config.toml
num_attention_heads = 14
intermediate_size = 576
vocab_size = 32000
norm = "rmsnorm"
positions = "rope"
rope_theta = 10000.0
optimizer = "muon_variant"
lr_head = 0.0028
max_grad_norm = 0.5
MLP neurons of a small language model. Each row is named by its layer, matrix (down: output weights) and neuron, and shows model dimensions 176-431. Each number is 128 + 24 x the weight over its row's rms, rounded and kept within 0 to 255. Numbers have three digits each. A neuron's up and down rows have the sign that makes its largest values positive.
Before each neuron's rows, "fires before" lists the tokens most often just after its 100 highest values on Wikipedia text that the model never trained on.

fires before: "s"
L12.down403:172091128095133143140108124092097098078099188098116103135133124100147139131193127095145107166098161092129121133098168123148080145111082156133145136146143102168135168144131107142109108136137129124132156149111165144124083107152141144150131133113105132094098134144139153085116094097149119065146110108142140065124160143118134162143100158116173122100085127123113101119137123122073110101141141131129113099073132108125164148174126092149134123133075143108121156154154113146110117088099143136172133163113139167144156136160100149176105156111123127104129137159088134132098133114102145089110147158154138110158085108100147119133148123104112124136127120106132107145134167128111146128122129162077108098130131116121186172104141132131142105162141134100131133110177125117147100090124117

fires before: ":"
L5.down473:114100116117145110092100108110106126140124142143146163116105128136157180118107134147146136127130162143168140143106176142134126083113136125116129098138122153116157116117189146153118151144114141134118119110143105122142154123108150125088130137103091147146074136151088167114136090091138136136153098165142152108141107134114167167102107099136086106143137166143140101124171089129074147137123101096092152148141124136119129103112124138137125163127143068155085108159148163146154142154117166167158162100143126142147105087065143074141129117095142171141134117145123135092136129149128181158113101154156119136141081093099173137143132068097115132161090155151150199125129121140098129123128156138126166131128161145167097092140147126133114086112111115092199095111107146161103129117126111

fires before: " |", ";", "N", "\n"
L10.down562:109101129125142164144097126159135155113163103131140111104141160146137112157177157169113122149098169156112152164181119098122140141136109147149116125110114158129167147123144161131130112123095126090137110131113101185116149156109133142162105107096188110147148151117168101143127144086140155137096180114158158152125102139154129136133090114142145103184114108157160145115120155138128140114173127103138138110116159161114141116119143124137105131115151115145094089128158134101148156151114132136138202125184112091117087170076155161129148150127145124162121105077100159153097110146089100137089125125078116091103093108138145089137116155147120087107144148123147102096138106114125110121116148119115078171154082175160108036120103123151115129119111142124122122113151127108132139050168086

fires before: " |", "E", ";"
L16.down475:108141108166135097115149143166137129122131116142108106105153165164116152126152127114133152142111131120128129142071091128145149128136133170154119098139130144142142164110115126128102129134115113112125145136127113116154130157164092114137129141113131130113133143125132119079146133131116128076137121129154136123175139155150143136118112114161106104158123109116128105112113120091152112152129103123148080103115116177139125173126148168112109175140129135116105134162111129154158115152144106241144147103123165110139131151122144137112173158136143157075160140094105108110120133049107146109134121127136136108172112116138126169141112123126133123136120102095144083096118135143159148137127132148113100171104126078097188133088121142121172135156121081129150168077131128137095099121086166

fires before: " |", " round", ";", " stage", "."
L16.down92:164120131116127129129152154129098154140159074148113115125111117120132116139124151113134173149141146090111139133141127144124164139144129129134134105123164145118150165125135112102156110141140151139105124142102081110155106093149099124157127085125164104118125143159126146077125170129121175131097059134152177124066138112123155126150112145132171136162132157102116146144110162134156138149164142099094075173136147157165106117119110121103105105141144158127142122144114106134084112144171145179109132102089158151140163134148100107107139133113127149141126144130132119089122147132126180111138131115131102107125127143166120086154141148146115126146141116103142087125132132143123133136145133123136153144119112138104136157097093140120105171141106083120116123146140102159147085109129177

fires before: "\n", "---|---|---|---|"
L4.down26:169140130143129106137125162132135115105157135124129141163165125116170118144076144153125177142104121164096110089134096124143155139151091151156151126101125107147150131107094137140160078135153121109145123140155170138142087121134140160112127135120092112144138107143118138148123120101134115112108154121118183160112118079096163129152105135157134131160168119159145131134136080142126111179153134139130114140152123113142108128165112106160118144133121149129152120122135153102189101120138113173084106093125133151122109119100147079118073131114119120138137119130120152132152170139114146127161103091149149141128132109141140115147139098152119125159109117116115169150110162132137136144087113183150150161153106141143148165161143101146166079123132145121064107097081112111130115160108141

fires before: " |", "\n", ";", " 0;"
L2.down344:100125110128146158161186115133102124082143160138130140089133156142126143104093171104154134114131146109176117187107129124115112124140131146110137118101088121125123158116149180176106145101147113107149127083108113109076161110126147127079153118114139134094109162113150129120164119123118174115131120141140119147118086117129091115117135119116169096187147122147095106080102160172129133128103126107141120080147157107159117115120140148144167114106138120094066151144169141129133142151093126184067124118150079148130079127141113126138124139112136085138148123147156163167090116153112116157128115128178104094153140150130130134109135115103091112126131157165159124100119167124125119096135084150133103125139116145082083113132145090131118108136130147127092085123123113126097126068123137

fires before: " |", "\n"
L3.down206:154140132136114121128093125126158097127119152150092153076112138120146118173109138106129167157145128141120143145089099123163188122169164151072161127159136143138190136126155148144172092109160172098162136166143100129126101144132126094132129104106154103149134120120160145148136167137149094078116137134108112106122112155133149151168118121110152141121140146107157095156125106108136137132127143102142129139158171145111133129121118095140148093161070122135111121161134149122156167163129128116111135102139126145122113127113132100141113087119102134148108118152126069129090099172157151148155139129123109163162121106143133136136168129121119146163139112103101135104111121175171107101105114123117076122121159139148146150143123127127121115103161125150117126098145128152112106119174105

fires before: " |", " University", ",", " State", " in", "."
L10.down147:166151159153122143155152130098113132143125087179126151133131170163127138114127128158137143189126118107119097206151107132149155129117100144129150126135146063126163125080121125088091133129107167129126151131139124144164124151152095148144111087100131090115125116111099165117181102109143108130101110147143099122127077093140058121152155122154133136191126110118108120165123138119117110122174134125140137111135108112152090108110121125177089160101152115107164157096159109101145123127160117160114164160122131122177091142140105138120116150110131111130115113166136147153119098101153146143150108101117137106080158144110189112114119127121109151127091142120090087153126097149155116101142185152129117157116088098150098136098129141132082148124107163157085140175115144160156111130099185

fires before: ";", " |"
L12.down187:172148119110111108115067132158110146122131121203106136134121167167130131127111100130108116127187162132134100162132128127093141171149114178147145115128094116115131120087112160177158127100136134089138159118108125133146102109107141115188123162133116088110140137088134093136099121141126101116126161138119113149125158128168131110122128097097128110163147155140126128110126129108115173111105087109082106145147101115133128134157113163094118098092110122106148135089164119138110144133111128144145129110118142122100126137109139120160078117140086090144124088104129138165093069102139103108125126107135119139159124133135173091142149169087135144178131123164149124097145153125163168130136103115114129103166121172134172123140114152137108154169128081110149088130162136153109174109164059

fires before: " in", " at", " on", ".", ",", " of"
L15.down397:112140139109173120123135126084145135121102152113141153154092148119151136115116165114127144175105157121120138132173124119147138121119136167108135147113108129090111111139134094182165156161113152113148117144155102124112143120107059132116113144137096108099170118114140145162093171121146141090121114124162131130133141115106132163166124155162137184140114148145168097126116106077123143148121145116116142120149166139161161147122161181115133095167131136118139176096143116126173079166117086163097108101136170119125145168161086079128119074139108117141122136157102136167152131148134101144160118101139132164129106136112111152142138094128130126115174092130127122119129143102123112109132067132149151126149121104137144160112162108135111134087147125091131133137151124192116124097156136

fires before: " of", " for", " de", " to", "s"
L14.down455:139125120140157113131133121155111127091100109126153134143138136129128152124106130073168094116144093121133161174105099154158120134095138093173133121147152093121118101127136114144129144072146114146112160105152128139112126147121102128109127109120137097123146146097144154102125122133155139170122142101109115137120133144121146088112077153139126103092129146135114078120102113111099130130134149122136150150147117123185094114147139126094172099135117162138138088192155151132135139149079125120112078135126140122172139150149162152178128142122115143136140166143120122151155111129101110143114170130140148118143141126126112111134095144117107152129150102134111130161145116116119196120136158146103181115140146129137187106109120083129146136162176148118133187130125152107160109167116100

fires before: "\n", " "
L4.down319:123123123119131086157155165149132118117148080128117146126109132141107110117096128144184104130126108121103154133129094130136165134086175149139124136143079080118125122116107141144181090150166182136106145176099139109134129139076121125134108139096119127129116137099093093161144144124163117128115116128082131146133108105115166113138111150143129099120165109096083153138104139112128103101145132101078201136118139184182131147127079146156118098115139120078108099175151138126110114138109122182135143199139136137075132075128140100101085109083106126164123129145116120106143124126140144127128114136121119131162133143171126116115112130119085100112099150120176115128136115109154080122100097153155091095150086132134097168112123146118116138112144168162094127082104113133103113146126105

fires before: "\n", " Votes", " ", "|"
L10.down157:118115148130138127077119173137111174114050149094147102107137138160107092104109129101115111160113073118151148107135087099145165123123117134068132142123097113159146107114118128117120131147136137121143154117126128139183136077117148109122090156124072104102125115104145112113133125128144171110070120136134116128153124167095137082157152118107118128158122145166178098136140151129184132134112133149123120140133082170174106113121091132148133157155133135135170148107152123145139091129132122159108142100130142122123098129110146079090105136132124092139128120107081136110129124115131157112133118130121124157158142137103098131155116141142117150129117141106094150108108132135125092131145114158131139100119119173135115110134145149103082130129091162157118091089117078105149047132159110

fires before: " |", ".", "\n", ";", ":", ","
L16.down353:102120138110134139102093136125129121110154140105174131134121124129123086101140130133115131160090172138157077145115143158130132135113113127152101111130129096113118146105155121124131074150053136128191119181108100122105168158081152138143136168170133103133122108102128121115085115138106097065122148174103143155148122165139124125133119134130149111123115160138126120100092152113140129083174085105067121136134126167206119124087141159114103090141158110121124161117100117149150121098096111182130115084126132087108198153137127138169109142124133100112128121119116088172177159143138138097141128147120103128177140131085111133127171123101143097140196105155143113151133103185102166117126096110153118104100131130116111118122072143112145148119157121114139151117134138135116115088140111

fires before: ":", " |", " the"
L7.down484:141133117163148137098117108118099124170117117140143132142135153128119118145080182118136139138117100148134148156127150133163131093130169101104124122116121130097128102202110122130120170099151109111120131138097151141129144145088148125129093099169152108088124166132102133146143136081104139155136131150081138107119127116097126112091112129164112152143123166137097116113130086075103166143114114130119165106117157117140127107147144131153132120177125111144127151126121160121108115140107145170073152134138095081119104114101122155102115120139128091143130140149134138152090116130126154141111102144139143108155147125142126154155112143098121153140123101104165117139136127150142115129151179110145092095101101172158109106106162095157128071107142079146168104136074124146131122106124124

fires before: "s", ".", " |", ",", "ery"
L2.down464:134125169114121140113124146134141123138117119122135129076110115163121157141150099133124116122140129176126141160136120134160064124134148183120079101108143150125123068146130109134115142123120156163105090141105132106084088156103128112140141096176117159128169151142132078089103118163122132162087096093103115110128117119116139130122136106131098124096199163119189110141117095159129100149139149181119129163092148127131131150109144111142099154126145140126105116150126134109106152097133117135152150126104162163125165122154117125135162147147121116147126123133105197120131154082130144158113153120126143139135152132110120156112152133117179160136122106118086108128137134110108134153161143144140126141121115107097121120122146119085146100156124178103169137143162116139121124067131115

fires before: "\n"
L5.down350:176151152101115123136094143120086164138170134124100120119148110141100083131147156119124089136124161092152106101130107095124131141122142081114132147128092123146159184118093118131180128111131205113157108088130157116123105149143111127134115161152128134145126140121103126153087151135120115123110162126149162120091132118134138178132125146123129114149156087102150105119129139138147119149115120138145111132084145142145109118116136069144137173128075126112113126141110109080122163100111112255138124118098124118163110144136161087129128121079150121106119136143052129135177145136103121095141119109149123121124133133083119137149158140094108116164160104113150103128130127109109138121101113125122157098213113127130133144123116119115118098120111097126097127117121127087112136110147118

fires before: ",", "–", ";", "–19", " ft"
L14.down124:148150133125150120152104120131093104111118162127124116129184111143128116152153118116106113115140122073123154158137153101139146101103140135085099102163152105094174131131136135110165129153098098093100119095106144154133146129153110166130141112095164142098096131146130143119133106137125113153141111137140160062124138151143174153138144165177101141148129144131113169119107143112139100118104123112128127144178135083118107101153150123136107147150123136110135137132131092153158126138121107152114116120111137133088119123142137140148180151092113157096148092093085088106129128102105148187111142122112129146120151080107121141083115105107115162109129124128134103086136165121133161160162131103122154123170095131112124156132164162163141135084143153148080117096142128127106120165142135

fires before: "s"
L17.down323:135148174132145140148108144142116089099121124126151123123102089178108152104130122082153133135139133111135126150117156104168113123114126129157125084108126109121142185124100107116164118146094109124129143139112138142124133133119177145144170112118142065154092149165147126131132141144140132100113133141086131162144142134133110143151105149068121147135139157117102128144085059129159119161111156171097108145103159161166136135103176133092170170149157160106124149151179160093139118102064146168139103129123129151156108150152142110127132094113099129132123143123083131142147127080096153115113122091076128088144153139127153085139115168104124120129109161132121133094124146117122122140097102146159148137147138123089127138112139144147168136167113162098139151140154102126147117123096148

fires before: "\n", " the"
L4.down478:109172120119145162133129136153116125144112148172134127096125165104163127139148132146124147140135106152131139113126144097119137110131172080105138127124136140148148094171143145145088144125167115121117163143114125093094102177146121134142118101149096135099119099105145119082136092118093116111178117148161143114104094121154158163131139150125108077111132134139094120136100121103104142162176108074166150109103158144112141136188162168109127156126071125144094097141131150112070140144126121219086169108103152103140114171149137176132134134114120153138089186130119156073126129104108130161136144150121138140110120147173131142162146134151077145150117139096162120114115078092144120121090159136138094164106120140138120161110136126114124113124123161145121122136092147153115129141108126

fires before: "\n", " |", ":", " two"
L14.down163:148101128107148114123096158143138133151098156128147196124130145132154084085137161149088150144133125150125107113148111127104150119142117144134136155140120133121125121146126092150119185141136130109110123142129160126156172125117164151138138115123132104163111153135133133109142159092096093104139136073105122132163166109093129122080142125148144118113181150123130111131125148129100156111143113146123109125105132174129123124123130115130137130155140122161111164074166131154125154131116126201143132126151170140094149101124191109150111154106117113152103099124120111094157131134163134171103109130115144187122157126093163101147105143142143147126125125102107112140128155153173095165152090159106128117120085112127157089124129102154082116155113122145148111122112114146137119115151100